config = dict(
    hidden_size=224,
    num_attention_heads=7,
    num_key_value_heads=7,
    head_dim=32,
    positions='learned',
    qk_norm=False,
    tie_word_embeddings=True,
    parallel_block=False,
    init_std_o=0.00326,
    learning_rate=0.00228,
    lr_head=0.00853,
    final_lr_fraction=0.0,
)
MLP neurons of a small language model. Each row is named by its layer, matrix (up: input weights; down: output weights) and neuron, and shows model dimensions 16-207. Each number is 128 + 24 x the weight over its row's rms, rounded and kept within 0 to 255. Numbers have three digits each.
Before each neuron's rows, "fires after" lists the tokens most often just before its 100 highest values on Wikipedia text that the model never trained on; "fires on" lists the tokens most often at its 100 highest values on Wikipedia text that the model never trained on. A number after a token or word is its count.

fires after: "=" 37, " (" 16, " the" 6, "\n\n" 5
fires on: " St" 30, "M" 20, "B" 13, "S" 11, "St" 6
L13.up456:128103134082142154137132120116122137153105149109145117115123116142140129100149131094142112184129113091140075137130105148104111099174150100091141093119118157157156118137132126121090130116112138199089110094110146150139124134124115142117155138109112091107173116111109125126145125131115099149092095138137166091116118140158126157088129120156144125166149119122136123125128119103150102118115112154121101129140124146086153168067134130152148115095157084146129144131177117116140089119108108077124132143145113097110114168107144146154140146138171164151131146134116072072135131096158095120
L13.down456:155111129136131141109111153152119098051127141091130118101124157089075122167125128114117142110118173147133156100142127136134112166079155153094086138138150093168105086078112116164148095078107154118159136094123130157105146117115123133153083085158120148152114148124112129117156164165140109130083121144163129101193113145087134129140148125105104105118122137103121102172110119126139124120150111120145158115127103116145097146134162122100126140086104161164113104159121134136109153108091159120156157147150154155103090136147088116136168141155148135148129156136162121117147098141144078181

fires after: "'" 87
fires on: "s" 94
L15.up343:157141127139125135138125141138126116153079142153090121137094168159115154124125133076141125155098071112127145156115085093121123147137108119138139073099124097140144146149167090131124126117132159135107129067175135096123148074105127131078116136099096148138131132127141170093128152143142147165122099127152103135131043123136162166132104109129106079150149137118115146128134144093152109124136156102161170081112129104170126163110146188153169097109126147124131153116140099160095147100116110128136152150162137085128081122114153091119173121124135082130132134127148122107124141140127125123
L15.down343:112094125094122149136119140150146127131076087146156132075134122127105108140143099101114129106119130117107131145157125142152108134107143187091073151163103127160088157099122170140091117098125112118088113176109130143170127160128120135139137169108129121091127098150126110169136094139108182110114130127133096122109173121122183109137145168111114116134160159134156120140137100116121155114090114131173118154117161154111131158159137128151118199083146084123121119124105076127135160111116157127149096131099110159152138124147120139108147128118121185130098072111117116141167124109113120164

fires after: "." 49, " Mar" 4, "\"" 4
fires on: "\n\n" 54, " Hor" 6, "oc" 5, "athi" 4
L15.up875:104134141149100119105111138158139111158101130162122117091098104126163091079146141145122144130134096133120097124164115124123118119153134176167133146124138074142137155147153118075130110101090113139143095166124162106122077087119172176142068118128073100141112108074099169124121077136100154142094138111131140134135141144109171146136143137186086132122167124090131090125142098148153114178116127130145120114160167124185136148099131124152158116121150099153127134159158097159118132064122127099167134150092128113111093143128118126100132127132144135134148137144145148121147102107128141133
L15.down875:119095154102097128150021118129208119181136000170106105119087127127120131096141116134078126121118089118103119144151126122134136117148166145137137119143108113148132153148130129100116079109133145147141122100114135116121140103152124158102123119135139112138129119120141150112102086114126171140141145107114146131132129113149132142138201146129120118116182105117142170099105125127159123126124126113145120123131178160141128144134118125138135135120132099152128129152159100128101102133110129135135118122112136098135104206131135141129139123139176157110162138156149117119133087111119117112

fires after: "=" 39, "\n\n" 19, " |" 8, "|" 6
fires on: "=" 69, "  " 14, " =" 4
L3.up352:124167129127118124128133137154111176148084158153083115180126187138148115067155186127120143108154093131120143128081140126135137116138152151108141097172126136175149170142160127107113144113110124130136124105088164116151135134128139150120124139090121105162141094094124129128144129151107106153104078111127160128106117121096182164121107093121156096102129110155116147160140139115143090142152138143166133123159147096145142145131104148132145120146159165123103152125191145166150138109127087133154105123117175116083095138104122147116114119141131111110160133135171132140155186135088140160
L3.down352:119120146142107139121146107142087149161118169128103119156140122083121149085124140140157129160140150089132131108082111108140143106129121126119149108165105109156130123108174097108132095109089132148121149177100162125148121142117147130117115118082169116154134086089111122166141094138087134160117142108096132101159157155155101150102087117139145121113099105111076141190157100128126066131165090123142138141093198119168118163109109122130135127133141142125085118118192114141170157112142097127142119146137155116131099164109161125131098147165139102119138135113141148160116144141095125150

fires after: "." 27, " there" 11, " There" 7, "There" 7, "," 6, "\n\n" 4
fires on: " As" 18, " are" 14, "As" 7, " is" 6, " However" 6, "ough" 6
L11.up556:091155090118096141157126118136122150126134142154086113146128112120112111107100116142151121098096121114122123153108094098127132135108120126104149118155116148135114112114179106137110145149112113157143087128138125107127122086125136144091115114124139128143121162105116147122185112143121122133162164141158179106150113152141104142144142083127167124130102130133132135131154169155145148142135187164168111073105160091130085131138121160124161143130147138120104118131148134123134125105099090075149134120178130114139061151135143087126129149141158091132125146134122103105126085086093084165
L11.down556:109134117103126099154122113103133117171125147115177137136161107114115092182113131140156144097096102129107131143133130159124116101122128164087092147132147162133092120140144160129131122129134145109126137105107103128109126119135156128139111183168112103151093107127126153119131118122143112142115123119147141145141103097106118118147135161092094157112070096115123139118147088168155150115116148149128113137158114138091115101184142150093156147124152134114100166130163156187150151098120153107159125074116165111115111110137097126108117118132145124186184164101160130126108116141092135177

fires after: "'" 21, " is" 20, " was" 14, " the" 13, " are" 9, " were" 5
fires on: " also" 24, "s" 19, " often" 6, " years" 6, " one" 4
L16.up457:128132149129133156146149126128119097146117142155093129101132119126080136142083113081125135122138093103128117125141071143130114140118162133162110086143122110171134153165188120130127123148116146133080109110123133120083129124131130157064141149090120151155121155086124147118142157157072109143103142098159146111084111135122206141098113084161128144119152131145110082171150118129135101119141154136145137103105158139121129130150141134170130133135154061122126140146143117137103120122100087158079153098091119135105135116130126175133112090152146133153137139165140135141137151093129119125
L16.down457:143144078115130091156141143126165117141093166102150082124143115159151100126141081157133113110150145115102143104109136109098114130128120151104116138129156130154122137127080163122062085136131134094156119121111082103172061181112152156149140129141098130144142152131158162139104133112148122117116111137123114146114138137131143118160145148117162097149142132160129100104114152144091129159111097160073114077127129084138116136167126167143151145159183122124135163134152087131163156133126096110144108164130146115102126126118129127128101105124160149139119114088092115114160156154154149146

fires after: "\n" 37, "|" 22, "\n\n" 14, "-" 9
fires on: "-" 33, "|" 28, " |" 17, "  " 15, "=" 7
L7.up200:128139105132093142128130170136124173134126123184081145095106154143175128102108135139135141147154105145122131139102124102163114120153196143129123092149145158139142162127170124104075136129092126099149125121088152092106123077096103136109118139114093122154133090137135151142124129115123119147106130106121126103128111105110129160103110108107147119123125161123136123172153123130182096141172133163112145105130124111171150120135138154109149096151187158153122173160175165130144131126155128141144109141122150078101119150115069095119120101109128107116154149130126114159149178112101082160
L7.down200:149118128104158151142088137102172104162106095131149117113126147133127101137141161131175090077136154077143133125102128125137111101112173128151073154148150125142126101104132184143119157131161110108167116112110134156103124087130095147113119149161115099126087102159102124149137128147095134126124187071133132107142127078075117147141090155144143139090113140096173171138158110119127131130155104144098114076169127124170113134153147108129120127127132124125111142146130124146105165128078113130140109104129149125116116102129104136098124100168110108148169184137130113092146129112095137129

fires after: "'" 96, "’" 4
fires on: "s" 100
L11.up491:148138113133148113133122147141131136155115136146106122146103156117138123112121140115125121193158093140132164105080136136122118148130147178110154126139115129146124152132163110103155143130131189129124099102107145099154133093094139144115120139128152093136141120086153162092129159115150153148110127133162129129137090147135163179118104154090123085136147076088172118171143113094112105126163146137126089109134135107128147135122108115117194104121132165130111113121192104136132157120142100132154118074166121116133034121072118119113169152088125087136132169118156112117131128118119131137
L11.down491:108130100168118153138100123127106120136121101097128155161081065172113132168149095100126115103138138087107141122146122131151115119149109113102128078104145151138092117118116130129141096116143081097108168181174113161107088147125092124154113110103089141114126126110100140139128142124142108112109121124125118148089159128099162132172084107132100133145149154148128116113143135157153134156071082133165116122128128189127129169161141182133120149146144154098088143136116097115135111084130128161127093146127114140109174097151124136162106127122129189150162133107116105133143098121125139093

fires after: "  " 35, " |" 19
fires on: "|" 35, " |" 11, "  " 10, " 2" 8
L3.up803:182149146124153123112092121109141112158121118154118102150106136110153153119184133103138132106145087079130125121142149126134094121145159166153130126163118140149169141122117119103116127092138135120126053121138147135184099132121127151127118153145124143167150140111102113131114130110112090127147110114105119114108150172100135101120179138152152134110106113126102118090106165122139141216127171127132147105144129073086144117108158140140147121102133088097127139138141194160135125107163155127181137127160138123103170152139124130122129108150126114104142111130148112119165094124152097114
L3.down803:094111115105108130166138126109106120078102163091138167138119144139074124180110145127100094143116142209139136127119124145125168132141100117106118151080147147104117118117147133153139101160126160131105140115163080125117141157151122122150128097077154131104138118156163130120177112081148135128098161112152117164110128070142158150149075142145117127183117105113145116138107133146116137079115111114149154148140116159130093112150109108118155110158129128148141088134123078132144130168107102103083149124127064141142103104144122132129158119100133143139117119114110140136129144115098159142

fires after: "'" 27, " \"" 27, " (" 19, " “" 4
fires on: "t" 17, "n" 12, "s" 9, "Is" 9, "with" 5, "m" 4
L15.up682:095138118103099127152145126111111132150133154123108137129117142141137110100147154108139156151142095074121108183108125115127134122126123165118157107161107141146139190160156107103146095120123137125122154115128140098132127134114138149112114154130113129140114130127179144117143091131155098134113121135121139095126089125167134125151118127122142117113081115088145114175186076153165088072180150135143072133128136102106130102143118118148125118099117127129087124117170133139105126109094107120112130108150111098123118182093128139179103104115160112130128134126124110091132138169129107188
L15.down682:169114085090079151172113103107140115131114134107153113137096150152141158097132148093110083116140155123136116133108105139095120147105154140145139120158103103132124143150116151143155129102096143112130103104131110173116135129122120175125105178131120126101154108111125129128120111125120109173133112155142151169064171077126115151127113124156091105140100102118135154121177136114164116096148148165155141096129110126132114114146091098124174116117156155107124159097150135174147119116117104130115129140189125122085130126135103121093149166132147097103126162096102091148149147158130142127

fires after: "'" 54, "-" 5, " his" 4
fires on: "s" 57, "ic" 9
L11.up341:129136102174132119124138115098088134147152123168156116128129135140137145148110183103126130132126141107119128123124131147100083099149124149114160132113168100141100139190158166131129122128109159157118090096111161088109146111146143156091112144132123120143136164123146116075154108105112076120071117105158162140134109136068169099122132107119134100099147124123120086184159150152135149103130166151125127104104144104140105120148142131156152168138110150151080177117163147151115123117109156139123137151133100126102105120122113173117120112146124118118117156053126144139075137115113113139
L11.down341:095083185096109107134139143158155084139124114169138138142121090115149107118127108134133147153159136090132116137135139093122175099085137117152111113106118167134103101135092113159098084161139131152114153143136137162142099125126129155136133138162145117118157148141145149123083135141184103140118120120121084135086136142119159160167133102121153153103133149130144137092110148124073116122130093106100158143101149110119169151097102113145096126114163089099151107131143117175176113134139108137099129098161086077137110103154122100081115148121148130178136097150155162138149113123153151153

fires after: " in" 14, " to" 9, "n" 8, ":" 8, " l" 6, " for" 6
fires on: "'" 39, " \"" 12, " the" 12, " be" 9, "\"" 4, " a" 4
L15.up354:101088127123110133146154144140114153168108138140125146088124126134157097138071148100136121151197095140137128127094135138148090086142124149144133093165128136123159168130149140113095116127118146095093095100078081118144122098085136108129156174110104138195154158131120152147097134160122120159130107111115154140108081104121162114119129137135106145110130108136116140147136141082135126113124156191141141115169138143105127113093132149146154133089135083149135130127157128162145130152096134154149165130102086118117095139118130149126080136134115159129143140049098099136145126153118128155
L15.down354:112117151156185162184092164132139133114119085121100073137147114109083121115138147103133176107115122116135112100173160104126127117153147107097127136151145119119118123097140126149121144154115155209148116144125060111116139111149104125071116114164107105129110140099146159121161116108119094106124112100146088124098148114152131137182131146126139148145107116131125103129124099187105180135138150156165105121105144144110092128149138112131134125115105122132118102126154115123136115102149115117152136092165152199124139083152152144135135142147116114134124140097133162118108156136125138117

fires after: "\n" 72, "|" 15
fires on: "-" 54, "|" 18, " October" 4, " November" 4
L7.up445:117136118201117112119137124113114155174149158126092137062105110133150100107083105123100166124126099146099130130152166129123101142149172144119139131108168161150116192140169078083089096159090097104131082131114126102143165119102132115171102145109143142162155140076122114134100138120137135137131106145123133122122123102125133113103140125127091111107125101124142108177134139152155098131136209132145115142099147149105133122129138135127165146156184145112109152101120147143161115091158089140132151134116139118108127131096104078119135169123161102114111101133117107162120150113143129124
L7.down445:131155186123105123140088102117153121131139083124133121133142150124139127109193089097170082169123113154145126144094139109122125134114133088102135131160130059123154119159124139160109103151132138132104130112103116138096141142117149146121162064150112142089121132128111126141097172088076123163102083116129119136138138119132139130103090152108094162151151152126109129166129113140130119177143101111162136095162104113114134124144104162142136126107151121163113133159132111120128154115072133114177149100123104122095129134119107132156152118162149126123158106093152109174106142118142108092

fires after: "'" 72, "’" 6
fires on: "s" 81
L11.up660:116072143157132119136139130157105135151100130120101120091107140122140101127111218142129151128123120157126124140120105124106135098129145145144148115112100058139130141156128150123150142117133129117101117131077172089147141112119120132157094137122104130111123160135120121129099125124102155149090113076104135107135106159129163084148134114139111101113186090088128103151132120087104145120181124157113172134140111100165129149160141100131120134110114136164101121116140118157120108094133169129130207122153124096109088130126104153092114087187093134144142121144126109151158111147120121129
L11.down660:126148121141136132114129142144147158131163080132134118156104120153130115150154111128121116128111128126146151096168120120143121113193162137077132140159159086141126175123131102106136112125133113154129148144167126143117099133147153146121121118202125114132134103057131134073134076100149129156123113142141133159104111072090130107121115143177132128131126126157089133097111168146135122140112078114136128168129133161128141182133129156130128136123131141120111155138134124139159119102146105115145128115104140134107104172134158114093133143097133099138150108096121141153168121117066120097

fires after: "\n" 28, "|" 21, " |" 10, "-" 9, " Ph" 9, " \"" 6
fires on: "-" 16, "y" 12, "|" 12, " J" 7, "J" 7, "H" 6
L11.up670:148143133128116132128124130168139121177133151111122159112121136120125120111113125113127134170130084146112104089125083133132055174164174137111131130122155129138167127149141136105105166157120137129089141089112143095077153104140150122128122153147122076137168131104120103095144148147085179157099134135132180111175127134118122108094136124117090134144104128086146146155132108108162092116139156157126129134118144136094136104124123164082126131135159127149134147122163115126158113139114103140132100148085102103062127121143096136163103160119116114108143127129114104145123167061133129166
L11.down670:117151140123124191114105169133217086132122068121142181131122106126119107122122140164145145116125147112117139152139158138094095094127137125125118160118123140143138134133151107150128127110124140145151042170140147133128146097104109102164101109203079110131150174115152136111145144130172120135064137114142129117129100142129117136167133151156149135121091105128137119130126135141164103137141127142162149105120115109117128163110152134122116152098154133103129126159101099158100069144145109100100094134142140117141150157109069092109140104123132124121123138152086125143132132104149119137

fires after: "'" 92, "’" 7
fires on: "s" 100
L11.up846:137135143142142150164128120146107121188107137137092123078092129111117126136141153096126131174121104092122146121087092128133122136131149201152166128098118101138119141154190106117139123106130149160124150115155189143093115115078140137094150143114110108124165126094146149081120133130149109182084116120152131109122105137143185112101135117107099103121137116125114102193147113134150096120136167145155079128128119143144127135116146125150188152144150113113143114143168125122141100149101121138134159108103129112100070145102127152116120098129141105132170139128131105134129113107098087157
L11.down846:111123106127147119131106166108101116126107088106151165184116071154119131178136104120131139139140118115124126095124111111135156113127122133086109087167134158159087146125106138168128140117106089089146129124136150143095080139105101124134096125097100095155137074146103182086123112133155097144108109136155103160052145082103132127142101128099095134130167135145144144111158119132125146165080087141135160148158112135152124159137140124158159143105165128127152157110104108140149116107159171145171118116112136116143124074173150139108130130107122129137146111103150142137147117168150150123

fires after: " in" 22, " is" 15, " to" 10, " at" 7, " as" 4
fires on: " the" 53, "'" 13, " an" 6, " is" 4, " be" 4, " as" 4
L15.up159:123138146114127125173150139157121093146104134133117141100073129152094112126074128095143136173142127137124128135102089110103134141140144118152165082178100098138096143092114153128114140073118148128105102097102141125147090108101110126130097121106164087166128136129128173127115131131117101150129095143135116142085101122138206145148104153089111151119153126129093145123153116115133125102167174113146176107122150163132086132165114157147150122084126101161160145120156115145146096092113125099166164114107101097149133108128126157120156143145130158125178130120130109149184132132126145150
L15.down159:184141128093160158138170071146078124134086109125157149147155122090113127116150159156104124120097131120162141143138185134137137111140118136124100104090131108114100169082131097151103130121156095153152119147096119155131136132164169090114119136153146168106139171128141102122105093128126150101160140148107131117167131143139161170111170146137125132161149138094093142102109137123149152111134110143144128115124133185123105140128072150125102107158127149128102127137091130127101136155118126113099117185131114130118170119117128118133112131116099137169135185154120139092109123150169085101

fires after: "." 42, "\n\n" 14, "\n" 9, ":" 5, "," 5, " was" 5
fires on: " A" 26, " one" 24, " An" 9, "An" 8, " One" 6, "A" 6
L7.up314:118119099112155119141138130145109131171081146137118149113103093133119084129087156120140121190137096106102132122151103099116123133127164138096136142112127118144164130107149177141121098103129118122131124093139124156127128155116127174117132130115142102125100109124111161114201124139086120159143130148153177108132111114127127115162139124098123114114084163105123180146137101133150088134118165127117149123162096129122117139163118120104153149072132107101125105100181141114144129127138096089196143054104183112103124150137141126131106144128163136142122138131158106104120108140100118155
L7.down314:134144135132162121151138150123113112152094117158139185127112073137081085169100137114141123107154105143137133119120067140110095130150119118122146150155113112115098201076149172146164148112099133101146142101132139126117148111101098141132136142130154134127131160162090143117180114152142071113157126116125131126103124074136158118135113132083132151117123118111137147115152110106172129128115168141124139091172156136152127114114114149145151121104117125083117153138091137146137119113118121116130154101084148141095131110187125112127119101142145140118158120118129146079138151174140101157

fires after: "'" 78, " November" 7
fires on: "s" 80
L10.up252:130186100152112104120133137121112152116137144137089124113076154123148121112142134130123137156125114132116149134105090124108133144107126149104129103137157114136132168157185111137140146110098163117067112116135186061154126103122113139097086140111111119150126139113129164075098148167092143120102117135117120107136119114138183151130102108117139106129125139120137138175129119156114086139165156154194130119086167113129131140109149128141158142106130165150124138112125124135141125104109107132131160113131135130100081123047097111097183146139160062136123112101101131162154146118116118125
L10.down252:144125116108160129128118099131187143150086073114057152165137129109141156113139139145060094109191106071152099121107108135143096147122113117128116125144136126142109080130103119128129160128105097126134157159104135134143111156085151139152141076165126122132154082109100118139151143129133129160139100155126134151116149153144126078155126153122139159099128083159131128138133139120093100116105116121157111099113125140142145132157123150133084155152143137128103112105134141113142147138081145148143109127100152170130125125127139151122146124114103147082112095113125185141141145110132109112

fires after: "'" 50
fires on: "s" 54, "c" 6
L11.up260:108136138129168120146124102089116158146130120134096124103129142106162104131136148067137111143110120047124086154115113159100130124129114119139103127116130125128129121152144119139141105165108114134128133124133120110132100150131088146122096132124112142160100132114137129095103182135099133154109115119162132126153106099128138135091134121134148117059086057108117128160137114141120110102198167135095107142125121122156155183138122139131138153105149136153052146121138139146154130092087137148153137100136099116126139133117149140141123146174162140101123152139147122050147143149121118134
L11.down260:141146122105119096165100127147182101143132052152154157158103131168116105146147117152137130123137178138165145098117172124124115148121127101128130098098119130134138171139109098099110117106131100120166128152108120124108132091131125113152168106191135116119124128130126096155109091134132136113119105110060139128184118143140129137182120146166115150132105132106136138105117112083128129141108098162163108128102185109102128078106137119104124115124115141112175161122134113119125124157111092102122111143130156136130114139155113157143119115149146147163135140108087118131135099134152155148

fires after: "-" 25, "|" 15, "=" 15, "\n" 10, "\n\n" 8, " |" 6
fires on: "-" 29, "M" 14, " St" 13, "Sc" 8, " Sp" 6, "St" 4
L7.up227:128100101126125136151138138140123117164148125158112127091116084139149125104132130110136100148124081145093112123151081112160082119170139131126122115129093152145158136142154117125105129123136113153124162132137129136109122095107081096111114157110107118143151080102084151131146102072166151141131140120130168077124093097136098134084125117191128113154148126142133157129146120151177099121130143184119072139104132128110142152104159146130136100110166103115148140133144148109147145150106089106134150104101134086106170149127094143097117147126120152137162138132109090126102111114114082145
L7.down227:163077185098162153114097116065186106116181116091143110143128141089076130126161120119158106129086177140155125107137114133116157129140116101144123126131155085150127176105133127130111126136124131129116112105135100141166128107125121143124121097128141133099098115107123146129173111158112131070123165110146111125128143099071127116107127107056154117139166107134077105161126104092130153125111082130150093134117132114132103105132127113130113111098153122136119120162111113138125149159117167100123125121157127131099133185148126137116149111143142167121157156145107107137127125111148189121

fires after: " |" 38, "  " 8, "|" 4, " —" 4
fires on: " |" 42, "  " 12, "|" 8, " —" 5
L5.up720:127132158131095111133159134160111142173086166147123149142113107135173116113079140098112143141128129131108105105116133145100134139135160146122172119177057134159131173111102129091095109093118132132092117100096098116137123136123116169156128126073127088146145091116112144156122121058139120159109105124088111118111135133140134149133127147146124083110152124111163135114153157110137136126114142139172174146111110142106153171092072106117147151087176113150116153108172139115146120102122139108176118109167127108125145149116120141131152174109147135112142111092144134119140151170134110144
L5.down720:123126107162121132134049131144161130119072104134111145139127133100141120127106124150121142131135149094104170095122149148119133130139140150119128156087105192097126091120170154115125119135136119130167157130130123150148100105150088125111127087107120134145110143178149148156108127179111153113121123111139124128108154095111125161148084153144123135165112133137104122105118118165104133132160122143106171149149145129128143137115143142134166101133140165112157124138091140128137118120151172131168123121153169134143117123109119123139126095106095126126085193139159127146112106166106183082

fires after: "." 52, "\n\n" 11, "," 7, "\n" 4
fires on: " However" 21, "After" 7, " After" 7, " While" 6, " Despite" 5, "ough" 5
L5.up531:127111110134093126132125128112123165148119123131108142150121118129131114125137128173131127164102118173121146116133121089109111125118147138092150109177106132138164154100183088125149138114124115125119079073109138116135125129132094178093153145114091099131117095105103142143173124081142143138153142129168183130119127089096131143111116118161178136116149137117087145125158101147131081112151179156146119115113137116155151112115139103141180125127133114099121141127151165132140141074118080068162124135158212120140130116116122116118118118135146124135133134136157121108123135103106070209
L5.down531:121195149189110135131143105138115158123132150119141113112092157131092122137136096112131127160138128108129162128110150121119106157121125106148134109063131129093115091140173149146102144105116118146154130151087085044141117146174138108153118158111135146133132160145176127112187116163131158131084102150103122148088140141118095108131136151082124105149128136104139165145104108129105115136121072154139136174163167173091142121089133141118138104112147141131105110132105123171107130098151178142109124117131107122116118103134121134134169132097133133109115143125127115131177123154105132144

fires after: " 1" 16, " 0" 15, " 2" 8, " 3" 7, " No" 4
fires on: "." 100
L3.up405:144091149121104137134132132131134130121091134119118105151125126119140128105096146111129112135114100144111133116138084155146102130140137121152160135169135114128148125102129104083133114133110136104167134114098141111126128136114145117139139140113118139140166120121055130153161121109184131164107101138101152117098123110149129150098086136172124130139128149114137173152136104103140042090144149196130082127103144105102160152100146187099136168163136145116180153088109133118174137127126145119145127115102133115091122128152114147124125144131100142130142124112137116103133195083098134147
L3.down405:125133162125152152121140100123119160139186192112137093170151129122135135150123140115116105140156119100115167123070152101109127131100118091133116131129152099129171099102150120160145059118100115129136116118138113070117173110117152122147141128062167143148107136164127114126149126168128140092147136149137119126127149146139088089121133162143142116126113119121124152187143128084105080095136127125169129176083103121121161089110139135090118146160122108136133117133118087154098155137143188129098115128107132140129099133143165114147157157084113101100118100139139158155130152115116130173

fires after: "\n\n" 27, " and" 18, "," 9, "\n" 9, " there" 6, " but" 5
fires on: "=" 32, " both" 9, " also" 9, " would" 7, "s" 6
L10.up39:126118098134142133130132136107120168124132137143107128128122161143193142073132144126141100158150109081131168138104108126131132138140158176115122104150138127141113189131168095128133119181087125109113121060111181107145148112120141178080131134111128122153097122077124133166133127159120107136133141119181129144147133094147131181137118132092129112134119111083104128184147122109143115113171179095126093113090141116118120117117120114164164128136128140099116138093153121145123163116137093122146090120147169121143123114115118110107103151103112117126116160167157112134118116165084113159
L10.down39:135158138126151130112144094143149120152148112126126166163124119130138137115137098146117139151130151120109167141129142110148149102128110106079128102129149134089104081046120136148130135114128116087142175186132129094138097122127065130174089140142096140154140140131128114058141108140139165103101119136102127128139125158112103133147162148124125140134119136113138128137180118113152117152080112130136138147164137138143169136108143129127092139132168135150103091098122109122163138115147156124190113137096117097120184121118096145123097149108114101138164097134106116084105149118138106112

fires after: "-" 74, "|" 26
fires on: "|" 62, "-" 38
L10.up219:141089102151123145138132139133117124203129146169093141080113112140125132117133122103133128145098092152107116120131091110136098150173143124134154114157161108158179147159146076075110139141109124130126102098128116099116110103084125130153099138104142119128134110113092157122140146100143146148115142084109107112107120093114155116107119086109097131136133109117128134111136146132189139154156152144117075113099136141118106152141124151127147144126156119130132194110118159116184112117127083077151152153131124082116152138137101137129131142146154120130121119097103133180135144112109075148
L10.down219:122118185143125102111136201174153144173099138116132187094102162109172099103143151142119091130131171109130157111137138136132095134161139117141115148144149119151120118141137113136135116145085122126128108086119121177134143128067133118161131126153142081131141094105127137115105139112130075149118092095121145149124115165115124130143101141142145123103126109091101139154138143116142118111148169090149084121124154136140104117178183146121131158114138143097092154089141087134153144073108107095177108149145139126102166123096157096115124133163136138132129142128101125128100138141115124148

fires after: "\n" 30, "|" 26, "\n\n" 25, "-" 12
fires on: "The" 22, " The" 9, " A" 8, "It" 5, "Ch" 5, "As" 5
L7.up857:119126085128107114130129127122132143162113148140134154086118128139131110113127128116116085174132115138111122139133082130149112123156168140116128139167111160132143149123185116119127140059094139116124126114167120145118135090084104104154115145111102072126120094126155114105133108067154098129133140135165126136122122129123146123127114125156155112134130108105158129197198106183154125115181179143108126147119076135115127121093136114132162095132161158105152158155163141104125126121127095145120122130107169099108141144117112146146137151068163113130144112164098105115113139111120064188
L7.down857:158093180130171114151141111143115138106145147088131119161135142134137134110143094129109136153128167107105133125120145129153181142111105095127157131155122091122106113086083137119146174137161113132140115132126138160130148104158161153115155115145139114104149150136129112166147125179131153114121091123104118119167119106095100153134139130108144127124117108131108156093108127064122118139057064158152142100145174077164133152141133141136104102124111084134139063165153139135125141142142167110116127119146117135150123148145108149109105130194120150108165129064183152119115128124122155116

fires after: "  " 50
fires on: "|" 50, "-" 45
L10.up863:169094149110171163147119152154129117148086131135104149135129095127148139113131145102124120121155098116116137121135095124098120109143106125087142139154096172146140129105110116115100120170133128111141128107132161108085097117108109134144136131101122096149119112128103154115137165102128135204146112115081172102102120110153145131143103083157106136114117162154106128124117124083133114111106130107145116071175120109114140151160143142143170142123133076128144131104139135105167115124159153152169142096093128108134134127127122104142112106134086144109160143115163122074143124078187153102
L10.down863:130116120096106119144170134073169136127161088156115116130131096127117140137127093142149096186146115177159095139104137095127139101132130158129129089134122148115122129143142121118115126145167104115090116119122116126101111131153104152094152131136134089134121145123138121122129107170186122099163099118108141107136143106132121155100126122114137136120143106160116076157156130061145129113103157116135105115120128087066139141057164087121147149155117100162124143142136144121127132125194097119110135141130125141152172159151116138160087133111163134163162136120169122092151120096183132152

fires after: "." 92, "\"" 5
fires on: "\n\n" 100
L16.up248:086118169120086113103109119122138112162103122171133122105105135125186116094127120118118123153127101112111121132154120096114138121149134160148094120131123091141153152146160119068146129118097105152105094139105148111109100117144130178131080119147145085167129086094113136066124079135096179170138151084113170152137132137126157143152115123159102122149160122102132134107131108119143101160140126116167098078168188148159145162101146135148145090112148108163153128150164126131119108095106124108173127144094130111128072148141113120115157137158160129123142148123155140088121100116115114157
L16.down248:135101119102121091118033133143223141171119000154141100101082129134115113107141122128081149118113132130135116152154146126140125108133161145137150124128122115126145132126116137096139101117165137137141122101120127112139117118159118167112107141106132117151151103142141168132121110126110171118114159098116131113112111122147127151135197179141124121132186132125160150101100126099143110131120105122150115129119137117126130147105125110135117108124132120140134119158135122134109112106142127133151111119146130104135104190159112127114151102126146143135166159139130139121135083130113133123